{
  "n_layer": 9,
  "d_model": 768,
  "n_head": 6,
  "n_kv_head": 6,
  "head_dim": 128,
  "d_mlp": 2688,
  "vocab_size": 16384,
  "activation": "tanh_gelu",
  "norm": "layernorm",
  "norm_place": "pre",
  "norm_eps": 1e-06,
  "positions": "rope",
  "rope_base": 100000.0,
  "rope_fraction": 1.0,
  "qk_norm": false,
  "attn_scale": 0.0884,
  "bias": "all",
  "tie_embeddings": true,
  "parallel_block": false,
  "init": "normal",
  "init_std_qkv": 0.021,
  "init_std_o": 0.021,
  "init_std_up": 0.021,
  "init_std_down": 0.021,
  "optimizer": "adamw",
  "lr": 0.000504,
  "lr_mult_up": 0.965,
  "beta1": 0.9,
  "beta2": 0.99,
  "lr_head": 0.00502,
  "warmup_steps": 335,
  "schedule": "wsd",
  "decay_fraction": 0.916,
  "decay_shape": "sqrt",
  "final_lr_fraction": 0.0,
  "batch_tokens": 65536,
  "seq_len": 512,
  "doc_mask": true,
  "z_loss": 1e-05,
  "train_tokens": 965800000,
  "steps": 14737,
  "dataset": "wikipedia_en"
}
MLP neurons of a small language model. Each row is named by its layer, matrix (up: input weights) and neuron, and shows model dimensions 352-479. Each number is 128 + 24 x the weight over its row's rms, rounded and kept within 0 to 255. Numbers have three digits each.
A block is one neuron, or neurons of one layer that tend to fire together. After each block is what it responds to, as a language model described it from the Wikipedia text at the highest values.

L3.up462:119177133124115149102092148123156095159179125139115139164119127150150122120131132129121127146114115129153124119160112102107105106108155085117104118110106142142117152111142125169112143165140132084131106148131128098154129164121125125177175087117150116140135130160128111139151057129119121082089141095169108138147128129153172092128098141083088164115136125118114105149129127084134139127178
L3.up1419:117159131131143152137153144122143126129143133137151123095146157140164078098121083127110145174149099083129086122101104139088105131113148138148149128090092125119093171085140180131083123129125175134153115134150120164103135116177126141104135155104131136120119090143140108071163103153137112141106092103139092173117162144110111113138071128150090115165153160109154146131100099090151138124152
L3.up1817:111137161130113126161125141122129150101141139133085125171129147144130113160113138083155164134127088132100103088163129118112098128131141169123101117127124117132120173128162132162148125120128165066119109118130126115104093117157138138107187091122119119135140076095125142129108126101123118120151151091102124148132152103143117118075124140143113139128141157131082149169125105135132164126157
L3.up1921:119131167170161122149092093144136145133163109142147170097124171127142141124126142099123160118130137145157114152119071093145140135131156156137123114129077185165109139102162114148129119152126148100141129122156119116094150110121118149098181147173142095113117110143156126138161125127134122110145102132116090154168168137123117101125113124156111080107136114080138129140112149108161095108169
Fires on "to" and other auxiliaries or negations right before a bare verb, as in need to, decided not to, don't, can sometimes.

L2.up127:141178117142164159122162156115094129124106115122116152095130127130137153122151125142146116155137131130090129155142155112141157116096124149145107139146108113190104129147137108124149104143122150095141116106121120159096123119147126121109091126119148132128127137119124100135109165091082113120091115088186127103118150125106107115113124099156082132185107162098111138096116160141125126114135
L2.up472:124152113168133141096152170121113122115140102126150129117103124192139140135115131151085146120118128135121159145159129103116148115082163128152132125159146096136122124110129118103152102141129138093150111158097087117159115094180119102120068124093152100090100115113093136080140089150126161136126135173119109136127143131174161107170137137173122147144145129146132111122145101098143139125136
L2.up1276:120129133134136144109128140100123129114134089112171129130147116129161114144101126140160095103138123113134106172151137143083117101120104121130125134161138140147084177150156138100120093157158153163131091148135140128156119104140122146161114118122154057099106090127085111105148088122140133118145111126095133098126143127093127136120144149110107150157094132101162147098123098108102151128088
L2.up1410:126138134102167127155126115091137130137160083134118143139118101129200074162117111145123109105109090135139078122148058120073147134175124142128146103161159148113121163118127117100112138150106130176126109166114134168121131099107126092147137117099135072076116107164075113104126154118124110118139140110142158126139125172149130137117134116126103112160125132123157100147134099087185164149110
L2.up2119:115125115139131134112101183114133142108104122167158109120130111133158090129149136113105141128124122134124132113178114126097151105146155128149123116152175140113086118140118138106164127137136173137181120182138129126134129115142126130131088111125086135135095141099138142091091118133125180097125099101111154107134165135110126122127147135141126097181071143081099131151107099136156097096115
L2.up2363:113145145131142133103125147096110116116107128135137124150136168129115129158114145115126135115116114168110099152121132104149123114127138124142134143097138151133097127139106132131155100091159167153116098185153108114126094144109119140149122071111114128111115082132103151101141143095116117127148111084148160124101137126090110159141104118164105129160117109093167165120082100150112110063138
L2.up2450:137158130154148120179158109116166079092086100162120169153136124169135131116124099142150131148165085124125112163133106153101113127123076123119081133142089114116116131153082104092128073131124164135130101111131103129146113116149130128084095105139142085188107109113094089089136126146112128144106124109117116128138139129181145182123120134146110184119096133119143117133126131144110150112161
L2.up2678:122122143140106108124137146152177167096110120098152114139163118154153148112106137098189142124129108110138080121076111116057117116088172139118136143114146117118172118152127125108087116128117142131136115144141149204159096146109107145171115163100152134165135157127107112135130114157143132137095080131111111107100138123141141157134172108123116113169130144087166114099102091168112145154117
Single-character first pieces of words or numbers broken into parts, chiefly digits (the 9 in 1979, table figures like 8 or +9) and capital P opening a line (Purpose, Puerto, Pat).

L2.up55:083100156172120155105146110114141119156072087095126099154153131091184113124113155114155157131126135134164100119092141106130120154111140146158098150153103149140133119135116144093125099169130132122151075151116126150115119108140165141082133111138150116128162169140121094082117125115133106126129149094147119122176144143105135092137090115105117120135138143112122156147115109102134155082146
L2.up263:122149109121140139133118130113134149150125112118134105123163098154155134101125127091093153093130146120130136148162134094123157115193113166124092139105143134128153180115148086136150095167175139121115129144158189130104133123125100143130093148120125145106118112124110094117120167140151138159115130120120119118125168134098165180094126121113141124120099082091130157107119127140111143127131
L2.up473:110148146146153165172136136090137127119114124124158109166135110146116108145147117119101125152105123114134137125130131107132138120127096128121148142150118119150149148129136114143120112132155125128114113106097107180096111153116122095089134154184081123128138133141123144098143116135135167124120157094116142089144114116133108093138150106149097169103046147085111089165133122167126102116125
L2.up1400:076130129177155124123173139116134154107124100125139168117112131136105131160093111122129145107104190086099161133154182158132137129107100102118105142183152112106102137116109124152118110132138130160119102169138161133135107157129110126174130158149138122130138101182105117120116132115108161108090133106121164132098173135164154127128128085140146158138107090131134138158098073134140122132118
L2.up1763:096190140142122140140142110141187123124111159118160139117100141120176129133120115130110099164108116136133130113135135104043119142091156081110116123163149162118090159139091122154153110135177121141114111182095112131136099163121122088108116106110121078145092123153153113096138141098122133124089151123141144094119097149163110150135130105105115201142123137119163130145157122164114116108132
L2.up1934:098156113131115097155113133100096152153125130100118135178124098155150115123103094104146153111106138141102093141146137103103127085137098123150085126156096127163103132095121076141108089115126107134144119136092132106132135144113114073115138126110137135141129126118147074109134120122120148156122134095120166104136113106155155110110145130106115205152107103084170154112110124128201102081100
L2.up2116:104181151171163095121148110120147175117110165165096103122115126125108126141126095120097160117137131185105152097151158119137137158183120127121111173179144135117096143148095132119139138118150127134075116114132110100111106100159148102118139142148116112124159142186099131096109138151105167130143126105119161127106093135126171131134149142126129140139124115072116134111126112125117122105159
L2.up2285:103107179128129081090117151154104124093126080112123160142160147165157119103126117138116149132094105066141152099126133134138132140135117163112129124162163151123142169136120137157136091082152145074153127127141161116149111117150118088111149132139111175128184143164130101109159103101104119145136140113135088118112116139097103145123169132132110137180149092126130129126124090143134177106115
Word-internal pieces, mostly containing b (ab, b, ib, ub), inside names and foreign words, e.g. Kar-ab-akh, Arch-ib-ald, Yacou-b-ou.

L3.up196:084117146141114104126185149153107150123109142120105134138121120193144125100123105139124131119139132139126156146112127104145113168121162134120126132107135103119137161155134121137111060170114119101133172130132099163079152136139175141121116106154145144122174119156124123098080128069098112171143126146110140114121184142159130105149104128152126158140131111121137085130123131107180144098074
L3.up630:140164119106124131096107122146112167176089094138154122140185129150085144129118122136119115127119131157119090134123139136116152125178126130146087165159107134111098156107162147153109119114106179118112106162108126133135080118138143120143118126132162128103133114154099154112126145139153119145108180154115134166166092159122098139160135131106129105139145178073118113171117153139125127155123
L3.up1789:078108139113146122121149133108106158173122124101081066151115146123144137088112086149137143106077104110134097118112095108143112122111118137139137127140153132148122113124137149165146113119088141103135099147143145115116141113114136158169103155084144107141131099174054116113144110132118111112157107117091145117136121103143138145160087118097117135157119177159158081163094129118157152102132
L3.up2640:121141119153118110130137122148157082139132129104117132109132110131133099124139103150118156099088153099098125105115143144085165104142109114131077156152115153177105134144133161138163103149113173109147086133128120142131078170133127102142120127126123168159130111171093113092117136117150159106109150129059168127144117133203105142176142122117128154113094137085126124140113118141130095104171
Second subword piece right after a word's first letters, mostly in foreign or rare proper names and CJK characters, e.g. B-akh-odir, Kh-at-un, Ch-ack.

L2.up241:097138174152100136112104170131137070160156121121105130149147166155154152118151101131175076099138091093121126116137130119153159107101112121133136108100181135113127183165137123112104152140100087078120140119149100112126111103107121105147115094138108107142092110151156127167130087121131127059142132121175104159139101139129130098125154124140136130164132119090126136143105116110117126106169
L2.up658:115114116134152142121080105121108101124132155122179165140141140106108101139110110134113172122131109098156072095169149145100100134127189162147126123128111113131110171128117121113127122163155158104124133131151110112094146144163116111130139142127111084100114104119143126141158092125114150106129120151130151141122179140120153132146129124111113093129139137144135150111142158111163110106139
L2.up721:121161156118099137143157171118114148152156114134142153150134176157132092116110117104127168132142099108130087143129083130138112122129154134102112091145133110084107114117135130130123145127153090069125129121144094144126144158141160172128151144118128069156130122121178110160131116118156097105138145158129113106155121112114147116115135125143074121142114133116125132184141103112127115124175
L2.up1054:144162118115130132124132133164137113141113131151114075133122144101150163173115130101115124129129147142136102122161125122105148140178153134188140080132148119059140145112133106120151117163175120092148130148143121157119151147121119101108128140099095102169113148137120095142146124102150139139129120101138135138160128154137124104096136113135110116159091152082116137104109129125164145121116
L2.up1208:096173124133107118078138183095110076113144153156138123184154124153172123106094133129183135188135093101155134136132123185135137134145183131122118116156148141106104116091125089159126142137129165186106135150128123151093132116176114107100161122161130129110137113130165129108123162138143136141136151163124108159097144149140097108151124098124113129121091121139134147130123041146119083139140
L2.up1301:122162165121123137141137112116176123115170110139104125131120150165151109134127137118148159150083154091140128127147088131158147093123122126133143081120145156102081125144088098132090133122113151132135125101142126110119149095162144151153128130097100104135108151148136155116134134088123121172141164117099155108147145174101121106110118124154137150176138124113097113144088128087106131109131
L2.up2361:121148139116141155128101147108157115163162124205154121166141157170137160129154112077108176126120117123137074135117137107121142119128129150140124132131170136087131149165155117127125139172153108095138093118160095129121150146159133142118125130107152144107105105155142128146141118124124116139114129132141097127114151119085108116117105129140091119151104158076131161134141127071107116111118
L2.up2560:133161138133118110103119145156099137132145128156130182130129108157162119175146136125120167102150134135151070127151120121097139115095179166158106128173110181113141128179125115121115144175125120140144098143127116159126130169147169154105120101085122145109106117141121149110143116091146169140161167142130123158105140174144076136159114137148094121151119131113100152086112097109153139102148
Fires on words sitting just before a bare verb, mostly infinitive "to" after seem, claim, appear, rumoured, plus n't, not, would, does, as in doesn't know, seemed to be, did not recognize.

L6.up253:116130130138130151159147111150147172179122068102114145147113131119141096116114136103194132130112144144122110153131137139132163134111138159126134098125173140095137132106133127132117135168138121138109090107100091195092083136135161163149131110085163109119111122179113127127123098078154112158159166085132145136104148146153116125096173149129178163123106140162110155110130181107136108155134
L6.up659:123110143157135153107186168161157113139161123146133131167154143107138140122114105129145117121169138148081116159151084142161132110094123152119115133106129153124108133127121121048112170157150146116130119094091113138112135100151140098155113104146128139165146145146098137141086135116140087117156128097120121137108175101117144115102136126139127127113089152154114112105122151166116129079150
Words ending a clause's subject right before its verb, often character names or pronouns in plot summaries, such as Chuck, One, it, to.

L3.up86:110135151141143141127152157123093097130122116136132141144160113158147106099112113124110152072130177139161086076135101139082138146138131123127103171111099136083117111104134155129090119126136136096130114141105119121128128121129112155115115143129142117150104130093155144090108136130111145107114120091071121149099131187141121099144187113172158145143121152174147180133112103071131152094109
L3.up737:124137121137166105087118151153074094140123109147120146162121106129106119110143097067145160145165105097131130070088145127129104149140148135110125132160108118110130135134150148089167123154133119113133099137132148123105093089121085106150124150107108156134142092124121145109161149113100159094108104092110133149160133141128095105097103146135156124161090146098113140182118140135166159129151
L3.up1229:064160120156175133107113120145110103129148135138174142144133145140145093114125136147117145129101081127138123142136137162137104111119140137160104147159099125088158137121123163102163153134152131081117100122102109134107147150163108138099151124102133140082131114098121174164125111112116164135125138174102125108131145112141135141119071141131135127139128140100117125108145137095133087148126
L3.up2399:118115160194098126128156137138071113108129092188157129126157140123093118083087135101148187092164095128158138127089140137120147167084111151134105160112115133109186131184126139101114108149136113118091139124143140159083151095121131129095135136128103104096079148121133111128135053142128169121121116141145055173118146153125089107144128119140130112172136127150122116152152082155149132135141
Mostly the article "an" opening a noun phrase after verbs or prepositions (as an assistant, reached an agreement), plus occasional "one", "1", "more", "of".

L6.up57:125140113163166116106138097137121152156138104180116123131118149097129148135145090145135127131165172117155076101103140098212112117168086175158147088138115167142150124132143184127160136148138137106155123119154163120117144155147075111153107122106143101141140101127122149096158165092101120132156076117092109151095169135088141094093072143131126119148124100100173127140109135122143111148092
L6.up2268:134128130178113141142150087149157088109108097142104115140133098087118147121128119075128104092120126144193095130160133109152150084118089146107166119163136136117130119131110132137136164123154111104173073133112058150146092140108131101138092101129155140141144109176165145135162096136145127100127128111149159108137164128144100125107112119174136104147094113117127173138118171133101091079124
Month-name tokens inside dates, usually after a day number or "in" and before a year, e.g. 26 October 2003, in December 2009, Feb 2023.

L6.up1085:103135146143155108184121106159169145145117109105170106156149133133135109123086106112119132110142145143126108097156097169122122135144147150137080122131077141141175136128114124156166167102135153123104135108122094146142114108133175121153137164135148163125108102071077144138134140152146155147135149134110126135149115111158111143187068131128097105203146086121107102129156154120152143091145
L6.up1439:147133158142154117143141110155132141113125104164097115151098149146148135150122087100162124143102110088075136156129137149133130126112074143132111112096101134150114149110135172119150162104124148080145101156146091129118122156103139120169112093112147137139130154117086146128137106116134155121108150118116150145159129097115099144125085147149098124116101137069096132121108122105132139131149
Fires on an opening word-piece, mostly P, p, F, Sp, that starts a longer word, especially foreign names or terms: P|ahomije, p|our, Sp|rache, F|olegandros.

L2.up7:094141179152153187104114128133127169137126123133163118150124126112120124112185144087151139155137171103170127174144165098158105103118124109165114181154146120091136131163130134140151166131123135106131126120122112171138131160156132113112128101128113116115128145152155117152158106131109157077135081134167128134117141128164121105126081122119118095146129114122144128103133069125155103122119
L2.up894:120118132161132094112098142117120107131096113158143135130138126138123160153131078129118148151161103122107138138125134136124105174122145133131166137151091063131161130171121136082174116130148138116092129113176088110119108129144109078125085149140128137120120095142142117145138112137070125117151106157108157163148120123109139091132139079160119173106108104097115113156112122140138105156133
L2.up975:089128131149126111112143136104122181098131112125156114133132132143103122113089182140135200164150140126135155106126150088140123137123117121149140152134125116125133113113135116113109097118155100112151134183118145139163090107134116122093145125140118135137061107142122110101157153161098163106104108133111163118148119137116135118149152116129105139132169171114146138111103131132137137107064
L2.up1114:099128124152133149127156104159143164120134140123176163141138144150103128107083143132135166146141165151136124139158109094152115120131142151150105169156178139108121118067134120157140080145099099097110109139140133164091136143132074143102115129104112163134159136160129086128149095143115107100097105156086129118106122107145072089082142132102102151139132075085150137089114137056155116111117
L2.up1189:103157196109121151137130078092137117143131137146120119212130122169151098090105131110119151104170110152149064109132125149086164191136097130132101140118105148110129163142091129101102147124158169138107119125157092127129124149160132120113109096108090129124103089150101044125136152138166132111110124110115117120116160157123126075146113107152116121142101123108150149130125128115126137123126
L2.up1346:122166187122139108122115158131092129153151149119101107139134101112127157139115147108187122127172170121102130099127134107156106177126123152112144097171131129162118107122184139140127133126143207090107108096172131102089152122119075141105149124125108112107134155117139110094160112132171148063100120090137092130113138172146151096126140135106127116162125128125121146133071153135122154071115
L2.up1553:099135142161134111088061128102113127117149135098121130136098105133126144134109127184131157122143075134129136108132140165133118154123137137147124125110130099139148126135144143131117115134149138110116133118123137091081108092136144158097122107131138146118120139128115136157153110149123163103080120179122118167153123115147139137114145084149147124153155126140134161121092106168154140150107
L2.up1973:112185129146162105099169137139109157107110094145150128129174133116144123170132162125189124133143142121146143127121147110150130121150168149138125145157101158146123162128108113121156122141123136125169114113170145135113129135128062104089097116144101082098088098127142145100149139146109166109149172132115133096133093161182123125110171145126098149106137153149126125130055134164140153067123
Fires on three groups: the article an before a noun (an area, an opportunity); the third digit of years after "20" (20|2|2, 20|1|0s); and North or South before place names (South Korea, North Atlantic).

L6.up1231:086134154152126127123159113098104118145159127195121138107145103140112127148126163152158145152128107106131127106170168123105155162140127117149121131140152112143110139109136125128149096103170140134106154174132139125125127156136116081113134133155115120125126103133113089140138121111170150182117130137111089148116157139137132090138122138118137116176128100109135153104109180169113160146170
L6.up2411:114120196148132081114095168117112149152133130158130091100106095085155067113141112105096122090120096124098136096116108149142167115099086150144108143153136115124148127114101109133113159147109139071118102140121088164099114149111119112124132141101115125129119127144093153117134115095131118142143135111141087129107142135171172122117116112141118137126095127117105131125091094121159146110148
The token "an" as the indefinite article or a word-start piece, as in an architect, an English ship, an+grily, Theater an der Wien.

L3.up283:113123135153166142186121170105133147132119093144086097120105118078102139147156104150177137138139133093137118154137144166124138153124149185151142113114090101155150153096131132100141163154109152110142104109137063156134146157131118125103101144076170162134087157124129125103156132162113093117133157118107120136125122104160112096136113117128143097129171140149137123126113129156104104123110
L3.up439:076136154120142105107147172109101148102134076133170131140141125125110102147154097128117112122140102090124117116149118116143101144089149157132140097122136105155134109113112118090156130137059146121157103175163100138102133141169137162120115118154124109147163138106148144098132146135169105180087114118135139174091127145146098130116083150110125121148110159143143134131122112134138128091111
L3.up475:139156106168139140132140140130152175172107088130134117160155125100125087180088139095114134133125137143137127160126119146148102126099113148138120124121068125177110133137123123133127144111117149112138073103132126170105105124151121104117129144106134094117153142114142146109155153143125123123135120115106128108168122142159140123167143124137131137159113162155157143144142119139130117134145
L3.up1456:152161151133151097149174145117139120096161107193122122112132111151091123103152160118135109131162108124106156149174130117189123165117143161148153126174122108142091144158181110126120128147120133100166103115171081106118092135124141139125148080117157114145117091146094144103134119114148127087108137134143163125130123135128121101147134149145099117144116143153089134142107140134126114118145
Paragraph-ending period-plus-blank-line tokens, the "=" opening a new article title, and the first letter of a new paragraph (Wetherill, Copiapoa, Scarritt).

L2.up216:104151103119106115131169132150103155148086112096147137122186112151113150116142119087157137160170130084112118100118125128107077141134118148118114146134125122119129146092133116117087087139139113107136131112131144109122134152096150122145064154102105121138077118154111122114118144128075138125135146132116119139122115100149123117133116099112087111089160116155119124157141131084150170081127
L2.up385:132150172135112134087086192103122152139117121127135155160133083132139119134150127125160125115127142112090142084128148138142113140129180159154124154126148087143118166162143106153148100163162133116149068148120158141127116136118129135130086164089098122126174133138106093129170134145150102160122120099158093143129131154088100132122142123093171109107151129120137103124172099148117084093143
L2.up399:129101158131127123137129135117125132140134121122152136144143103139113190130118144133126083136132081152094163146139110117107093111099089173138142115104154115118117140146089104124132068159132116123142123100101116097109135124108117101147138124103139104094119148121063114093145151131095186152087154129129141134137128152133108130142102098123144111099118089090175137161108086081125094118098
L2.up958:120169124130153172107151142145136150116119121115129090129133089109120140135119203106129112116132145111131150135099157140144117125159162189163140150150134142106139144131134128134141091162159158135132119120132158110107131111134106113150125078099093087117121142168162132124121108105124130085109128112122144138132104124111157133125096170113122074148169141141186114115109135106129138075116
L2.up1176:146150165114132126126114155136120128171137096097129123130127133126121138133154146088154113135159157079133136119131117130167142155125162113150130123158142137130103114122123136152149097150129085080110140140134071102120135163092133127133097121130137136087126151150073074133144153121120112128126131138118146098169113135141140156098080138104090147174148132143097193122162109111127122108091
L2.up1255:102133114127185101106166132084144137141114127152116105115121087079153131120067164104116084105142142112111091082096135124123178181115141141170128140122162126145130114100147131093114113168169140137131154107134088122168080136100068105183135109114072089170108094152123120121156146143102120141083095132096144126150120085129117079109094114116102119094134114106105104109148137061148125124129
L2.up1481:130145132125149147109118133079145111119140141149116125112118078116143149123142127102114098116166141112120119106118120099153136142107169114166126114133157117109151123120130148115103114185148122132139162095144087112120148151122141129136108154116159100122123119113128127124127134146150129145109162144069132162124089090134128152134107145124122141126142103147152115141173095081147091106154
L2.up1756:134157182125145093112165127162163136116123127153112134111125105113121124163142166124110140102127100172130091084093110107163155145109100170156096117140144128133163139124141110086156135165134163138098086137153177117136099130126145112078101104174119113070099088150119148126137147080123076138154111126076106155154147135124057109102119123109113117120126125126125129157140130111145060109096
Tokens ending a sentence or paragraph, and the opening of the next unit: final periods, paragraph breaks, row-start pipes, === headers, sentence-initial "In", commas after lead-in phrases like "Following this,".

L3.up20:148146160122154132149143103115126165108123111118099155121143133144121144150160144110141119139151146104095121109156127148134164156119100201142146122145133122110106137153166138111144123141124145086116132116168082116121116120135155095129131082125126113146130154127117128097106121100141141093143165135158151146129125140135090119159111106143107095164125118178110162155163134093123129088150
L3.up986:140146173116120135136142178121131114140131113138134138118165100096121148139132142083141124156158099082134122095171132110157099149069153127132134084127135094171123185162134095149131122107106167084159126120141103107137125138135122135141131088110138137131150164098141159110102124116128123077148097143136133181183124149184073134137138138125128113143136119113086100163151135113152093103125
L3.up1330:120142208108139109150162134136123160137117141116113146125132127136130117166143130135169101151180102115132101086170134096148139123121119147139142114159141151158142123119161113074178122178192101067139141113139114102115118176134124151157120129074136127124134133128118122092138125098106150125129150132129141181147105131120091112129103138090084100128131143127118167124088111100146131108138
L3.up1470:142148165116127113146163157121151136117119092095081123109146098115118131136124110130161123142148110153104103122131148093138157104112148156165141124148151119167134143135082120118137108149110132115131103134174126157129137142166141147159111120076135116156151160136101108113140118097084135106106111159133139158143113139171093115149126128120134097159157147135122151131145092114155104119131
Tokens that close a paragraph or block, mostly a sentence-final period plus blank line, also table-row pipes and closing heading ==.